Weights of a small transformer language model.
Size: width 448, MLP 1216 SwiGLU, vocabulary 8192, 36.7M parameters.
Architecture: RMSNorm before each block, rotary positions, no biases in attention or MLP, untied embeddings.
Training: a variant of Adam for these matrices, 4329 steps.
MLP neurons of a small language model. Each row is named by its layer, matrix (down: output weights) and neuron, and shows model dimensions 149-276. Each number is 128 + 24 x the weight over its row's rms, rounded and kept within 0 to 255. Numbers have three digits each. A neuron's up and down rows have the sign that makes its largest values positive.
A block is one neuron, or neurons of one layer that tend to fire together. After each block is what it responds to, as a language model described it from the Wikipedia text at the highest values.

L3.down988:132152103087147132107140117106142142133135073144160101131134139097137094118103089175176111162140111116123130138114113129140177129122175142097115074094155135105149187152116143083125128122146102116115097157120069110164124157121164147085106131137120130118122197106134136123119112164086109109087136101154092158167154095137147125115113105151097128128114160140154115106111091113123146078090
Description: Four-digit year tokens

L11.down201:136135106122143104120118170144141078126127104149105113121126131126116151177131109150117165130095072125121146141095114123179130142155131115172116119087107158138087103141179103139165173109099156117086173089132107160127152130120130120134140140149113178143175100140095116141120127134139146119091170130161131180125106111104153128118094142081120126114113104117093156174134150120147136152100
L11.down464:107084132123104130162131117113153117145150116149109120096117105120123112108131106113147149119143148136137110126133146115144139116150121177109147126087120114126079134130127059136135093074137140093186128118114081118139091094152127133151126141158113106091133139128117102128136121164121149112128131155125166119129143113152117097140131122135156152099102120136041131147144098137148064148167
L11.down478:124125140130133134122186127129121149092177092134122083105129156159123165081132133093155140120132146124128155140117138169137090141165118109109121075143115103180094156112111177101092122130137128136153146132092188119153126149151147126172144134095122147126083097137148080164169129104093187125120090124127104112131110154124102135097125182157150104153096113128135093146101094147132145129134
L11.down796:152160136157137134085134083124118129070163097148121146183141134147111138139157120128133099140150113138139110160102151136175120121167159140133119102118108081126121093174141039119100139092130158117105099135092133128130126114127145091136122141147123145127119086140121179150175124130112146149083132150144138127109091172158118116102127152111095133109144159118113090076109085071124120163126
Description: Attributive adjective tokens

L3.down899:163136141150122121132111170104108098130117124124176123101160105124122111106165121120102139137140134104153161154120135117126145116125120175098132163123149171114077142140156078110137152128108126119157148121127085133142122138161231123153088149160103084146112146092108134116171136109128123149153085138132120129146131139125141135086113077105137127113111091104109104115144144158114149142156
Description: The word "information"

L11.down531:151099182103126155108123150160114110107116107141135127162149138108099116085127117117159135150118191158148129120128141120149128137136132138136146146105113117120116154104111142153137150170139112160090088113107135131114136134130108180174090136137134131114160145135095142119116102136130140088097081149136128158101162086120110111084051144114125148108104149159108056086127185129093100141170
L11.down875:144118107103132127142113127089156135150103165137136131113089158144083169149100131133144143117132111171143080114139172139081134088120131125151120147136141116135130118154096118105151176113149131109120112132144137160081122120146137106161106128154125156149121149092135075077131090123151096136106130103149124139128120139154093152147126132103103128149150139113141126102122128153095106112129
L11.down920:170092122156114175162129132101113099168094187121135111123139131114164133129115129116124114121111132142147089108087113143151151137099092164179100132152130113149176128129117118113154132088136141124161138125114077146147114119172143130162130118114126132122138176131090137138168134131104133132116125129142177139144116148127072134108152144110134152134129155091194107144123119153109100134116
L11.down946:108080072160099166137099137134114134148114109149107101107137122151113172103101088138129131137164145129108134101104087152110109121114125128123129129100180097118100179144095116134118142133150133091095133121097107159107126117121092149146079117116112143148149102098145141135168143118137092132123116099145143140146137148126105151137156141130088118132113127135164122108146114128147084145156
Description: Year in dates

L4.down60:143084142124120161132139134138124112210121144178140108112150118142117133114165159133152105142121152096131132101095112131142177121103155180140122099137130108129113137157156136084172138114133090119145089147140142105126086158128102128123173133130121158158166103114122151172168102166101153138106116151118068130152160151144120119101108116103135092164095081116120095134135128143090119147151
L4.down131:135159130153117159109138184122110112130127120134168126112137097149144115125139115129200068096148098090147143122136088126122094118090124132094091134093094136146111142150115112129117151117160156100154095131123110134139121094149127101126116120172134098148184143092149133110141139126130147119152140141149103111167132110125153126137133125167090108130068100095160127132187112101119104134133
L4.down267:120141097127107152123134133132168097145170108148124109133117150108088144135139124153146093138143134157149122110110115142147139111128130084172105120132151129111087151144149161103123094111139116121130142134130103077122099137074113162077105124125166125143165087126104133133131129116101149132102164124114117136132166130140160142118098139077110140131147120127190141134105136168122139124121
L4.down310:162132096093104126084127137138102131117135121132150159122161167119114137149158152114157125129164126134139159111136125173135116178110130144131167100173161130152108104131132151096159120131132065124102126139146166082153133118056130141139084129138129106174189133119136104153115084154120155125141116124110115119125157131129138100132108165114093143141151154099132119104121135151127142128152
L4.down326:131145092189063138115130137123168134138117114182144111136121135127091135129136157103152099163140126183137124133109118139104166167120135115112102132117155163123097129144133103122164137164143118120128114142139124097125100134135098122131098158144142153169104119150101121148125110165142101126076131118163129125117139118171130146130091102144114092136154142096163100139117103143116147088136
L4.down364:130095127132159130089145132124111122131147085143148132103152109149127113162129115128175110111156057143130094150151121100164147151090130119145142117109111119144106089136128162059110131105101116107140124130100137129081160133109162160101141168105143099139135138135122091107188138148113170096135125110118127125132140068085126094106133119128173153096123141116087122162151145114130168109135
L4.down377:151112113107117095126133107131070126139162132109128118135125116111136094091123200143157097135106112142174122107128135119115096126159170163139111121164131152169129132115148143122138113105094132117100133106141102107155176119114094106167108167100134117108126170105143149158147085146122116124155119138152127118121134128124108139131137122119143123139141125151135104129156151109140120157162
L4.down408:150117115102102117136150139126127123118124120184098102166154093107126106097127137104150112180129144129106156096104080114141149115117120100080137144138085176128142158115096143134128116123144100090108093149106160162120129118108180180119111150122175161180154154160123162129191112129129133143143129120121147155105133105147076130144142112125134119166146186176132112130122157117136167136183
L4.down649:118095117123124130157083151112061167104090104139177126116122136137109121096187136113157168169132167149157111153123140133123087145105110154083151103125139138095132137114126078094106144121171121111092096111104118150136153139158156141112142181102113142121112172070123145123161105086132121068144080128123125088135132117125130123147142146123125131134109110115192143140152137102127121105108
L4.down702:167056118153111100134126163152112140157138125109119127111142141152113155172131096109107165187135145073102122121132119180147136100124127154153084130126146112139104129071130080077143140138135086153162132132111080128136109102089117113136194122109138125150198188114105117095110121091129117162144120112099143109120123154185111131100139142064127112147140142105142088120082128100093141097121
L4.down957:146121108121107123106145148104102120157117143106162102104132117113137101110134160117125173144139096134128133099109100175140124131119145102128139174118131111139132192136124132112131140153139122111104091174183146095150104128144148130099114157095124123124130145165115105125122149146158136146105142089155123129120143078126122132123135144117099119108152122113155158085116126111137108107128
L4.down990:117134152135096124086170115154107117114081137164132107135109088155145094109083129125169136135081123061099127139131127094143180134119141113092132143133121157124155190086113139119105108089160137083141154106059115148142096128111138111171144122086136133168132117130135114074127136157159157169104103164133123147130113148100158106146131108152111155127093124109133127143154129117082105122126
L4.down1043:106115126115193086141175120154120139137125137192124095099119133115074106099139132076111118152116130119127080117133109135123141136162122137079136108148124128127108124129107118127145106147149094088133107140056144128115094122149117134077161163134144117079115087119141164121157102141108153123137104131096132167148109140129138127110112103115140109142112138088139179094144130148096122168156
L4.down1065:114115142174138098150116111123100134138128162178091136121138129117124086168110154118153106118153144122137145140132140132152125163148132119107147116153148121112151118129096135145098149107130109117142092146136142140132146088131111088176146144100126093146106130070166119140140136137127162096148132115120093117137097114123113145079176103152119157121136141118096186112127105118111184101145
L4.down1066:143118131129119102133144101118114121141121125118139127113115135145152131091111138100101100154133107188120131139098113091157113167109154124138073101107083142130129139074141126181084134105116122116106150093128112143163147171120118118085142151113146158147120145095100165142122099128145117145100113119153118104163136124132119155118141104093111100155161105110154146135121163104128102100123
L4.down1159:122127131101109102140114101123132099105087107133116131094162128120060129115117087150127128171132153168136130097075108121155146139089100132111116156123138092145072123109116106092086142166105109110155139129154194114118133161141164156121116106105117119068123132117141118160160140106112131097103109100118094149143099105098150109160097127154093102140095111162113138110106159129118140146107
Description: Four-digit year tokens

L4.down31:104133148144114116137086152196123147156134104109128081110157117113114120142117154164148156143119121127132154121123120090119138114125120154118099107118093148116082147144155115161123167159106116097138167171127155134098105120137145087137131152126137126121111165083102100119169126099101129141159170137121130175149135098169112138101167118109110108142110119105115174111096116128134130122186
L4.down77:073127137133184157131160137124108120097152063112130162162150141126118124115099133109116151107152108119114112138149180138133141088113162162072135143109126081113116162131128088123154139138123104162098112127094135125149084154125129151122120123131118112158149125174136152142155153142089126089086133160105148142127165117138126094105124149129126115125124155127124155116111130131117132097121
L4.down114:112089114115080131099143115113140155113127135113098153109109101132131166093168079142146111118089155192160151147128101145140093120134077133083139110090148085145160108132145114125086161152130083093125148155153116131148075156109127084100125128151144080137156133148149159140138156134148077075125154122156118153144127128116137118120123131149148106127144132142175133090149131117124087124146
L4.down159:104108148060143122138157120158085111116157144139105116136094116121126092143147118175131115144155146147153111086104129111116073130156101127111129071146122080147146115128091117138111138157132076105107138136138115149119121104133079097146109124126152132181102133150108172150132148180188120125151132124154166097136141090145120143162151167150128094138126146115130129097128133141128111051108
L4.down210:138102078133117108109144149151174162136125121117136123151119139144131110092098124115135148131110136157151102126107119086157174172135161119119120151099057123099131124097110181118128135087118166094126115115114126114123141182140127100097141124110139112127101125165110094134103175166156136169099102142126133130133120105118091146141112137126112119093091150115164109116168134144150113092150
L4.down283:142142175104084112109112123116128126115174119117153131135147136082104117102154159137144124168144125147158123127105082116165075150174119157133113130070118160130134137136132149115134117131130164145120119138126116079150121102180136144166100125126159086147090172114100118097139106131118074113103126140133170153124129116135116126161166091150126112128134129152124187109126160116131106115147
L4.down340:117164155136138131149095119137150120095135102097164142131113132124115108141148096143054151131108141102136127107139155130119128110157140164102150124103106132131131187145156127119117149129109183124125107134172112139110147084109155090127120153121117099132132111087139143097112152084124107100122122163154145130107109110135144140091163104120110134155133080134137143131140128090150142132123
L4.down400:119087146120178178112136131131133146133171120090151118117120153154146161112171128141175124088124154132141138104132115148127142157148087115074103153121180149100130134127059170140131111142112124089099086082132165157150139141162148126135158115128121129116157145113119135131105126124134120152093148137120144112071150136130116071129135094127134103110155118093101128140124132163100111151144
L4.down466:122164124112130081132134084134089113146137109171112104107148172098117082119129140114147118100130123103123132142113124132072151118086109159082121097124120168118074111141144080097093130120119089101113138186117112107115160151103137107138154117107137097149110128128123165118157143108121130099098135118146090145131170142113125100107123128135141164103111143093167131117137101095118127116130
L4.down472:159151100142132132130157149081103149113124112094105110127133148156167168085146114122124122109165098111113144138123142172126151090158142134121086128100112127139169092148126134129150108133150107096116148160136106135125147135166142107129179137122148085110083097130109140119095168125146147106117138144148170109108119141120147141184131113114099166147112116110124150104152111147140158121158
L4.down479:137151124086120135107125103095094139109076102088098117166149125169123129123110110142141128123133170142155136160112136139163135133114111123101093111086141118094103157088124139105137128135102111111115133153136159121128130095134087145147114175158167131088155196127110131167196147144130106120148116144125140126114134116182111175135169137122148153143102130124129098118134103116131153116117
L4.down482:118188074140155167137131148118107092114091144146121107142137121159148134111099136105157138160140142145167119132113125115058153135139149141109157168083113112089097121081136122128155157135149153152157104143161127127138153122133114108149173149179112136131108164129120078152121157121106158163112125165159152158139139113124134105139144136191115122116111129127142088163163126112141163145092
L4.down596:109094119141136126143098154140090143120145145131102154099136147152118121155151117166156094126137155122133096152146113120127115131129148137092112173116138183119139131111134120130144125125111137125144095136131150156140120124106114170201078131155105112119107136126155128120147157157157161104149163112120103108159111154142101132102188097124142117155128146104123136091099118142150159153165
L4.down671:139126071118154155102169133127107143155089095149122130066143171099112113113081101142131114061069113182148107160118134145140120150123151146119111138162124110166142078135142116099105152107105140141165100125161114114143130172126131102108182149132136147135126163162095089123111153162129139149119116139129131104134153130137136135117102169120114129179134136110177096133136146165165135135117
L4.down804:106152162153128127125116150121136115110112118116151131132138158107097155164149132146079110111112158146120152174090123130093065154135129138134105124092124155111122129164083168121114117099120130080155099164110123127106136099110160118090129085147161106140147140112098110157121114135108149097080130175095128183122117169131155085131148087168101117134160140092127122154112165123133141126116
L4.down818:121062104112095075123102132129122153219096117123162101169131141143154177120122110168146153084163083175128123115136101131143177133157119118127110128142143122117120101151162094138167141123167161123161146162130096158139108124122157101134104109138120139103117122160078129122136128108125098108138122162160128139117140124108158109105148178117104138128117114118162121076147144152138134106144
Description: Information-type nouns